MLP neurons of a small language model. Each row is named by its layer, matrix (up: input weights; down: output weights) and neuron, and shows model dimensions 64-191. Each number is 128 + 32 x the weight over its row's rms, rounded and kept within 0 to 255.
Before each neuron's rows, "fires on" lists the tokens most often at its 100 highest values on Wikipedia text that the model never trained on. A number after a token or word is its count.

fires on: "oin" 35, " All" 13, " Team" 11, " all" 10, " both" 5, " play" 4
L2.up603 [139 113 146  80 104 170  61 118 132 120 119 163 158  83 173 151 143 112 117 176 150 123 143 116 110 110 126  98 129 161 114 118 133 173 153 142  94 138 122 172 109 163 162 148 130 106 117 182  96 185  95 136 137 179 121 121 122  64  28 176 177 120 123 140 165  80 136 138 132 147 142 157 167 127 103 141  98  99 182  97 116 168  80 148  93 101 120 126 143  84  85 114 177 110 148 121 133 123 106 103 146 103 129 138 139 145 163 142 105 158 103  99 152  30 177  79 150 145  94 143 180 100 108 118  63 114 101 136]
L2.down603 [118 160 150 126 124 167 152 132 165 167 142  97 123 103 137 121 148 147  99  68 154 104 155 147 156  92  93  80 133 157 134 120  80 106 172 100 102 145  84 158 133 154 149 134 157 150 118 119 117 155 131  70 116 102 170 158 191  70  43  94 138 122 116 124 131 151  76  92 144 119  59 158 131 112 130 142 142  79 180  42 159 180  90 131 155 153 157 133 141 109 103 136 202 110 155 112 129 101  98 164 124  99 130 151 145  99 108 152  64 142 125  95 148 140 183 101 142 120 109 131  94 138 118  73 139  95 109 166]

fires on: "l" 52, "g" 11, "t" 6, "az" 5, "end" 4, "and" 4
L4.up342 [ 83 152 129 122  94  58  98 148 117  81 153  91 137 166 122 131  96 136 134 163 115 106 105 151 110  90 108 121 165  86 142  42  85 101 116 144 156 132 138 145  96 105 132 134 154 135 184 144 114 126 162 147 102 114 116  80 166 178 147 145 128 135 180 129  85  78  89 177 145 178 154 161  99 163  33 129 135 124 100 138 102 176 108 146  99 162 108 214 103 179 132 133 141 143  95  82 153  86  60 151 120 129 115 170 139 151 116 144 153 174 112 144 106 109  95  95 158 150 136 174 134  85 159 156  97 198 153 111]
L4.down342 [127 172 154 155 126 171 103  61 170 203 108 127 117 103 179 144  81  90 118 110 159 148 102 106 118  76 133 124 112 115  65 107 118 176 119 187 118 100 131 154 114 119 162 101  64  85 101 163 151 158 129 123 124  84 133 147 131 148 144 157  78 130 107 163  87  82 163 143 176  87 128 158 113  92  60 109 102 162 179 132 131 146 134  98 152 107  88 123 170 142 125 106 101  93  33  95 154 122 163 116  95 116 160 121  62 103 143 140 154 104  89 129 130 113 109 120  94 105 164  78 161 179 102 142  85 137 141 147]

fires on: "ed" 26, " as" 10, " of" 9, "ian" 6, " to" 5, " on" 5
L4.up283 [132  71 202 123  75  70 131 127 119 132 133 192 130 105 144  59  75  86 129 149  88  97 155 100  94 122 106 108 133  97 153 155 140 129 108 156 130 110 110 197  97 130 117 148 160 153  99  95 147 126 146 102  67  96 109 141 161 161 142 179 165 128 114 130 101 127 133 199 131  94  96 132 137  83 130 137 108 121 102 101 158 122 255 146 116 155 160  70 110 156  89  94 118 111  90 143 163  94 115 152 126 138  95  80 112 149 133  93 132 181 132 126 114 160  65  86  60 123  81 164  81 134  73 133 128 118 162 171]
L4.down283 [116 159 122 151 138 168 127 147  99  55 179  81 138 123  90  98 167 143 183 158 100 151 123 153 139 190 126 133 119 114 109 115 166 113 100 211 143  61 113 146 151 191  70 132 151 197 157 138 136 104 144 120 126 161 135 160 118  41  90 139 103 183 130 148 134 141 165 148  77 112 125 170 112 187 133 115 140 172 152  99 141 174  80 100 144 110 164 164 127 126  91 129 161 169  87 181 151 151 128  99 138 197 117 160 153 148 127 107 141 111 197  99 123  87 182  76 150  79 182  26 151 149 110  64 147 111  64 145]

fires on: "h" 20, "ph" 17, "7" 12, "id" 10, " cent" 6, " May" 6
L2.up28 [112 159 173 159 133  76 148  64 114 117  73 179 104 137 107 153  75  79 184 152 123 119 155 108 153 123 106 136 125  98 156 140 177  77  90 118 151 178 175 105 128  52 164 130 113  93 116 181 118 137 103 102 122 149 103 153 135 183 128 121 116 129 129 128  88 167 109 130 163 157 126 141 137 145 117 132 178 147 146 158 153 103 174 123 179 152  88 166 122 147 167 146 170 123 183 118 144 112 138  66 124 137 144 167 156 121 133 253 114 118 132 107 183 111  96 141 183  81 141 159 117 152 147 140 165  72 123 164]
L2.down28 [153 131 110 118  96 171 119  67 126 121  93 211 108 155 158 107 150 110 105 145 136  78 121 167 104 110  77 125 116 155  92 175 115 126  87 152 150 119 173 117  95 110 121 105 184  89 158 164 121 145 141 120 164 123 116 132 148 124 129  95  98 141  97 145 167  88  93  77 129 154 148 145 122 176 119 134 152 130 113 168 144 108 183 120 125 110  81 148 119 106 154 139 167 150 140 108 140 112 161  94 123 191 114  40 100 132 131 147 136 171 114 116 164  95 145 139 147 120 162  99  69 123 111 108  79 147 162  86]

fires on: " ann" 23, "ex" 19, " ex" 18, " imp" 13, " pl" 8
L2.up736 [129 108 145 124 153 199  89 140  50  34 129 116 123 164 152 113 122 115 142  96 126 201 138 102 128  85 126  75  33 142 124 106 115 132 123 142 174 136 120  98 140 102 160 207 152  87 120 170 146 171 104 118 164 148 111  70 125 129 142  72 150 129 110 111  75 144 200 154 104 198 177 163 153 114 121 147 185 196 156 127 184 132 119 148 130 140  94  96 161 124 160  92 213 155  68 126 161 147 160 159  85  98 111  66 123 105 144 121 112 121 179 192 143  95 169 117 147 109 191 110 138 120 102 109 163 141 108 168]
L2.down736 [119 144 111 122 191 137 118 138  41  92 161 150 139 163 163 136 104 147 151 139 113 117 141 138 124 113 200 132 100 164 123  67 136  97 137 155 119 141 193  77 104  61  76 145 114 145 147 165 121 160 108 139 102 100  71 157 120 100 139  88 142 158 123 107  71 172 124 163 166 174 110 162 150 157 178 104 142 151  90 142 185 143 160 105  87 105  83 124 134 126 126 116 136 140  99  83 164  82 197 130  89 100 140  61 153 114 156 113 194  80 144 106 146 100  98 126 136 124  99  99  83 161  90 102 134 139 145 180]

fires on: " them" 12, " both" 10, " return" 9, " all" 9, " b" 9, " their" 8
L2.up394 [111 130 128  79 178 137 145  80  89 118 132 109 142  67  86 161 126 138 142 184 167 127 171 115 126 121 106  59 109 101 164  84 158 151 123 158  68 110 126 150  57 157 193 185 117 133 165 143 102 130 158  91 152 134 110 168  78 136 148 147 116 149  99 170 137  78 115 131 126 138 140 128 132  77  66 136 162 149 141  70 111 138 128 133 109  69  93 119  98 127 105  83 136 117 150 140  28 143 127 102 134  96 144  92 133 154 120  99 104 121  89 155 104  72 140  63  81  90 137 158 190 120 159  97 120 172  93  51]
L2.down394 [179 132 152  75 128 154 174 167 101 138  90 104 190  94 162 116 105 183 142 151  94 124 127 153 134 126  86 120 169 115 138 113 121 139  81 155  95  90 125 131  73 107 138 186 109 117 149 119 101 129 128 125  51 138 124 141  49 118 125 154 178 100 125  94 119 113 180 160 174  93  98 140 144 185 134 160 138 126 119 140 110 152 100 156  95  88  98 142 116 120  76 134 109 155 171 160 137  95  88  91 132  84 129 151 140 143 133 157 135 105 128  97   4  78 110  62  99 145 127 103  96 104 170 114  89  85 117 136]

fires on: "l" 37, "ul" 10, "r" 9, "d" 5, "t" 5, " E" 5
L4.up229 [ 90 127  99  89  78 111 116 173 127 126 119  57 115 102 113 118 135 137 141 128 141 192 111 141 131 119 129 211 186 125 187 107 159 125 145 139 204 171 102 105  76  14 158  62 136  97 147 137 118  69 147 113 134 188 164 101 109 151 136 127 133  55 160 121 102 174  74 166 151 134 150 105 113 111  89  74  92  94 164 130  97 104  78 120 145 113 179 153 139 141 128 154  90 159 102 216 108 127  11  94 118  88 142 133  78 146 111 162 153 163 123 121 150 116 150 140 114 155 134 164  95 124 133 139 125 141  99 157]
L4.down229 [116  97 101 136 129 137  85 141 181 122  72 143  86 132 125 133 108 109 133 168 140 110 169 101 129 141 137  68  93 130  80 154  76  90 152 150 175 139 130  85 117 158  94  84 155 146 154 129 139 131 141 104 168  73 107 107 128  93 113 179  70  89  78 130 155 123 152 123 194 115 145 187  84 100 104 131  75 140 144  66 127 110 142 146 140 110  81 106  77 114 173 147  90 147 143 164 144  90 101 146 149 135 108 109 113  85 120 112 143 124 157 133 123 125 138 141 153 104 174  71 114 168 145 130 145 170 189 127]

fires on: " with" 14, " gu" 14, "orn" 8, " v" 7, " album" 6, " film" 5
L4.up253 [141 168 150 110 105 101 161 164  87 144 174 173 126 129 121 128 133 177 161 106 100 104 211 103  86 167  96 140 143 107 113 104 113 150 112  67 116 119 178 123 149 133 100 140  82 141 148  62 101 128 129 156 114 120 103 199 102 136 126 112 129 100  97 160 131 147 136 104 156 121 184 137 134  91  94 155  71 169  78 134 176 110  91 160 131 125 126  65 152 134 111 221 102 159  69 117 149 128  52  94 156 151 145 101  98  99  88 163  77  92 188 188 143 177 111 121  71  83  99  76 117 172 105 146 114 120 141 146]
L4.down253 [180 134 121 136  84 132 148 137  51 125 112 135 183 171 166 135 123 114 194 111 106 117 108 145 107 157  87  81 109 108 209 100 124 151  80 121 133  87 104 145 117 108 136 125 127 115 103 107  90 178 154 177 164  85 158 107 163 172 109 119 129 149 146 102  67 154 157 166 126 116  74  75 121 144 148 139 160 138 111 151  97 174 123 160  93  88 129 106  76 108 112 134 110 119 127 126 128  87  87 182 209 145 139 135 130  84 115  58 103 132 170 137 160 138 110 164 136  95  93 152  65  79  94 139 163 108 164  81]

fires on: " by" 16, " of" 13, " to" 12, " I" 7, "an" 4, " man" 4
L4.up284 [155  79  96 131 168 160 122 125 149 100 117 135 178  96 130  98 127  89  99 122 151 104 105 111 115 127 139 154  88  88 207  90  85 145 120 153 196 145  88 133 102 217  59 176 148 118  93  97 104 148 122 114 132 179 114 138 129 122 104 106 138 154 206 101 133 125 132 154  78 142 113  44 163 113 151 134 194  78 112 153 163 159 190 135  76 157 117  67 106 195 135 164 152  77 128  93 115 135 111 169 138  91  72 128 110 168  53 155 140 170 119 140 150 132 107 191 127 115 156 165  91 122 120 139 133 109 169 129]
L4.down284 [169 180 111  87 135 166 151 110 144 151 148 103 142 155 104 123 128  98 131 111  91 178 219 149 125 162  79 149 140 163  70 122  98 163 168 129 119 133 193  95  99 146 147 114  77 120 146 102 137 148 157 173 163 166 105  75 108  66 190  79  94 150 125 171 156 118 116  99 180 132 102 115  73  66 130 124 170 147  83 102 105 143  94  93 110 130 110 102 186 126 146 135  74 114 122 180 144 115 174 133 138 104 160 188 110  98 131  68 184  55 115  97  76 126  64 105 121  79  96  68 161 108  73 176  92 180  88 105]

fires on: " ex" 27, " pl" 19, " sp" 16, " Sp" 14, " Pl" 6, " Ex" 5
L4.up788 [136 127 144  82 116 183  84 116 101  64 125 170 120 152  78 175 139 172 200 106  64 103 108 165 135 131 167  61 134 152  93 109  81 158  77 136 187  94 115 106 106 104 103 138 162 103 154 176 143 142  84 119 122 148 166 117 131 151 130 128 145 163 113 183 101 107 197 131 102 116 168 113 127 172 163 110  99 123  66 155 128  93 150 121 109  98  58  97 167  80  78 111 111 165 119 111  41 123 175 134 106 140  98 119 139 158 165 176 142 134 106 113 113 152 143 129 118  96 131  93  83 113 124 113  96  91  95 161]
L4.down788 [ 94 162  86 161 131 114 166  67  98 117 176 124 125 101  93 176 184 120 156 156 116  70 109 130 123 104 201 120 157 152  59  94 109 142  45 111 129  93 135  52 182 125 156  93 102 135  94 168 141 159 121  62 104 104 139  91 119 121 145 156 126 129 131 145 117 144 121 157 156 150 154 122 102 139 128 163 106  72 100 117 102 110 120 141  88 141 125 164 130 160  54 167  93 132 110 181 149 104 206 189 114 107 120 135 152 129 107  86 160 132 107 159 129 112 127  97 196 108 154  86 155 151 175 126 156 126 140 150]

fires on: "if" 20, " r" 19, " of" 12, "ra" 6, " sp" 5, " Pl" 4
L4.up278 [172 128 120  72 173  76 124  93 152  68 129 134 124 149 118 127 115 185 111  69 100  57 133 125 149 157 101 105 104 156 118 103 135 108 122 134 128 100 117 117 125 136 194 172 179 142  88 149 156 137 143 165  77  87  69  94 139 177 185 115 137 117  92 120  83 156 170 129  97 107 159 141 112 123 117 139 112 155  93 118 140  80 160 183 181 155 174 131 119 120  67 141 140 129 138 108  95 100 165 151 115 152 115 161 127 103 156 153 120 127 133  62 132 141 116 103 127  78 134 153  57 143 150 101 148 158 100 142]
L4.down278 [115 104 171  94  92 146 182 135 134 167 102 137 124 145 105 181 104 138 105 153 117 107  80 136  98 104 136 159 131 176 152 104 135 139 154 142 134 109 100  98 118 114  80 229 165 111 194  83  94 113 150 139 114  71 123 181 114 153  82 107 120  82 105 101 111 104 128 211 104  98 168  83 131 148 112 118 142  76 101 161 159 120  90 128 132 204 182 141  70 132 158 128 117 103 163 110 101 174 158 170 123 143 144  99 140 161 115  84 121 139 170 138  96 160 132 142 109 100 145 138 106 131 113 140 164 111  76 175]

fires on: "ur" 19, "or" 16, " under" 14, "t" 4, "ant" 4, "f" 4
L4.up398 [109 156 130 116  87 161 123 143 168  85  41 155 125 161  92 195 175 132 121 146 143 141 162 108 186 114 167 158  94 108 184 103  72 132 144  76 107  89 119 120 183 158 130 119 126  99  67  94 151  91 123 168 110 182 160 138  91 125  95 139 135 137 177 104 130 116 138 113 150 172 117 136 154 130 118 134 181 134 118 126 118  94 149 185 152 133 159  94 173 159 135 115 133 143 156 168 122 121 132 127  91 122 152 172 120  96  98 152  94 104 176 112 110 127 151 138  78 128  77 151  62 116 153 151 160 146  42 131]
L4.down398 [119  91 136  74 125 141 129 119 132 148 115 133 110 123 190 110 132  97 186 109 124 158 127 107 133 183 123  90 178  98  94 149 179 115 163 156 172 153 185 130 166 158 122 149 161  85 111 172 104 218 202 134  59 144 104 112 138 150  97 133 132 108 125 208  93 142 139 134 234  91  91  75 117 179  90 178 156  83 158 135 136 124 155 123  94 118 102 132 149 107 143  96 109 129  95 128 135 148 131 101 148 131 151 151 113 168 118  89 160 159 126 118  82 167 111 125 186 122 115 151  91 131 134 142 137 116 130 135]